Weights of a small transformer language model: no biases in attention or MLP.
MLP neurons of a small language model. Each row is named by its layer, matrix (up: input weights; down: output weights) and neuron, and shows model dimensions 16-207. Each number is 128 + 24 x the weight over its row's rms, rounded and kept within 0 to 255. Numbers have three digits each.
After each neuron's rows, "fires in" lists the words (lower case) most often at its 100 highest values on Wikipedia text that the model never trained on.

L5.up578:102144134125085168088157142164189134134081093117130122133166143161110113114086139138148109093144115151125126156120103105134098082168095078116109141140141099153150121123122092155138148149166118107141165075133167157141162120138125165151166107141105116128199186177117132155127122140127095085127160124116124086152105114162145149122128114130144082167142108145150132093128136078176143104134114111132108106125156140094123147155143137127102137143112123122136124098097141124114131134120116119159150095101120130108080119149119083141107163147123147146120134110154136142153119129123111133
L5.down578:125142160125136103116143127139133121120134097166114189123124102146087141083165125101105156115093138149131166105132120116136104107090101155128083143078091138142096140115209125119159137180101140142121113090154144150155117095135122136108102146159124154152105133130099143172153134100155061114134147141162125131115140117096142147119099163161098127095112111181135144128148187134147113116141120110141151167079134203156128100109104135168092109111135115115114116085145137131123143143125149095146107139096128153162150109136112130120104163155118142103145092110096115116123116134157154162
fires in: "be", "not", "those", "been"

L3.up867:111160153112111136162153129144142130149112126145097125160167139133143131110109093123100132154130096121122126113099119109086148133169136119110142158114091166139101129130169097106118165122146127132203127169121161113125138136113142145156138144113105153147130130104136101115109104159171121165114107121112128126083145129102104111126128091178135102176137139098129093110121151095148112128100128164120104152143115121099099173168122127131144126098082171095142093134141123146150143072122118124149142156109113122092092177126116140161102161142129129130118136090078131121129080070116130108
L3.down867:125157122170106139120108107086128122089105132116080089113149152118115131090120152131121102075141164122122127121112115097131124135174101113150161143159128143113131156104121108161087140133117144139161121120129142130104145117140171153076127126115131119158116103169149151108109147121172141126136129134155133155146100138092090118128136128116107158108086161141151132164136159131152101131129125166102089132109120123135102128117144107127117099101174109148126111112097128169125160119164090158073118124126163076092105151117094126165133126092108113117167087158147067173146145148127158113
fires in: "or", "main", "support", "key", "maintenance"

L5.up166:102098155129152155155162129156163126180111080108143153122112096083123110103070116091093129112111148126130141111148144178141124129136108151110138112108101126131134104112140106131135114145122154162106164098139159135115127143097147143162164093119126153121110158138123156120104119130127151118076082123099123085089123125128132068115095070114076114089112143134118074126156118119148132127113104174145155118099160152171162143188124134098115152099081092136148136143133119135120131083120124147146130101113148172109088127143103103149172148154129191107122108111135141165114121122131153141
L5.down166:107183085170106127116101119115099162122167153127143111153130136141147126144158106113153134139116106129130113097115144155081125077118075134133150147203101114146071124165110127087128147118102143101124154123150142125157108118130125130090119155136153109159110082120103129151177115148140159144123151122139147108107132098151147171112148122159158151127140153128133159155138126149128136163113122059102108109131135133132091092131110102108158118124141118113131104131131136116174131118141160117142187153124123129093144089133119137126091129074171107157126102158111146138149161182125106140
fires in: "be", "fürstenwalde", "now", "not", "timberwolves", "noted"

L8.up390:139117087133137154122095109097111102138141161116091159113153135152155105108133124137160096122122113186128208123126115078081168126095162151120131111160191155138140156126103146153170126148151122124134131132166104098132128114122122162124133131155136160124139159121166100135132128133125119142137143116148158106103112105108142124102136128110146097100117126104145155070104147127198137147120147091153113122162123153151150140086142134131118134152136130128119126095131099107136089110090132109106100112122105129099193141145114144174093107134136138102096101151111148133156147121097138172
L8.down390:163126183139149117114137146120128145122128212124162105146130112079122111096093131124101123111110110114112111138128108163151143102113103133113116115113139140134089161104119101182138122138087124130112136131193111171139128098099150105111110085079144152127134155108132118126123122096103129099116129190128133119133130127158152126159100120174154154135143153142128131132164164146094124111125114125099130180113117092156123136147121133152180087127161102140091106130132100139159122066133142154121125127120117123117110142178137140151156174125084107138142133122142096109134100112119127107
fires in: "of", "at", "in", "fort", "southwest", "st"

L5.up612:146130117118161141190169126129161179147127144104143131136107125152123123157126168147136149099127140155122138075113094116143126094144077058104114132174147121139131187114109107118168105114176112131155154167147152094141120135112127092147120145135123159096128139134110106111080111131135142150112148131124151144119134162154118143131126142111158097137127098128160093081169176142131147088144100096123110124125120104115141148118156127114095105165075140132137143088117128122127124135154115108130142117143137130093166092170098123143108112139131161131102110126105127130149094149093170095
L5.down612:180107161171131156087126110130129131136086137133106148122135127146126139165103098136143126091140085108127120112126148114117111136142144120140179122128139157101148109200068100170095127140096110102147121135169108145160165148134104133156150122123095113131136119133109127093100151127149125140119109155144127122175112162139121154154133113135125116130147147112147125146134124093147098126112101116156107140146114100146130055144144159156102151140165145114093122066186135122116128070126128155105114103080121124138093174147156095142122159160130116137124101101109070153144136121157126116
fires in: "its", "that", "his", "following", "every", "most"

L3.up286:118111145103154164172136122145097120086145120118149140074139116099104139125109119127141175142111121145125137136153093094144154076166138111133109128117159162113137152129117167119175127136167098100151148129176107126129116197113142134140147162106137157158099131135120093168155122116104125120126132133121115082149150113129171146133149069132174130124106132126099119094154123139113135166149128081112087132149138150116127089165123148103128151151089124134128109113130129123110123080102125139125141137119130137121145121162094158151135202096137135139129172113131104090152182096171119144
L3.down286:187174131126126144128125124183124112166156141160121112104137145134179135133152128164104134083124116091136090086115084172120105146138106092152123135115077137099072105108087120155126118098061112131108077138099153125154131143095136147129140076131163140147140081115125151090132134147126139146182138138165171094128127136105142138143105150105125126144139137136109166174120164148121124109121123143084147127097146106103156097130131148123125124126163151144143140123138098156145118102115142136091089151137119112115164155119089112089133105101095086123136101117171104155108165140131092103
fires in: "during", "beijing", "british", "of", "scottish", "australian"

L4.up872:097088180120139110138094124145115121153088103150100133145115128102124104114133115150115150120121153157137173073159143139121136145128079132107134131104121138179159118083150144114118133192167126134116168109137139128130131117163116166132137136106158134104128164117097150146130102136098120135112101101072160104126152110178127078136111120087107151097113150092125114141169079193124116120117150133139128129110117122161104169125143127149139154153109131104142124111098151132134125132099150145101114123152098151104092188139117127181057134124153164109105148166089145141154095085131086150
L4.down872:134111093128157102170109091114122172164131148109163135154119103112115155118126112141141112086118097155124124109132127119098142113154110115112134128085105171134148110118133110114145124109157116106076115160094103094132133145097156131135124133124157187085110123107157133155114164163113139141116145144152078135097103111105144096113093181140124139132121104111191138142176132141137152095116140124141131106137174112100141131138102161102141111145107106119127146144091135131130117105121140091127078112147173162142117083170128124136164108128153103123114122142105098149132166151137180134
fires in: "man", "daughter", "son", "children", "married", "wife"

L2.up482:120131142092115120160148121093083112177099130137172111135107144118105084118121144107119149167137135193137098152157128146150108076101109142135125169140108139185171125118130093129153118157120070149118154130105115153155106092113168115127115133170111110142170146203134103139141110078136137142101103110096124138125117132136130112120127115128115096126151120097121112099127125146172154102164138088141090146163138117120150146134148144094154115165100077099145084110155142131146119112141135141134143151112110130146124138121106151163119134157112121143139111156127118123140120072120088163
L2.down482:166145125151156153113147140110077107118103128100145084093126130104136172159155115121129162133097127106113148135169163114110126107120111108111148133133095134107134146121101143125138147118053155171113148134080134169106094123142112178129109190183135117129105156150119132123114147128113101142145124117105128147116099125133109144128113125124154120141133102138139138192072117110116165133140095136134122109147116132122085090109167126118113161131108128146152157181148123129107147119121169151147155162138130132125160117114112164127142127131135104093096100126110144124103153163099094157
fires in: "york", "beijing", "mississippi", "jewish"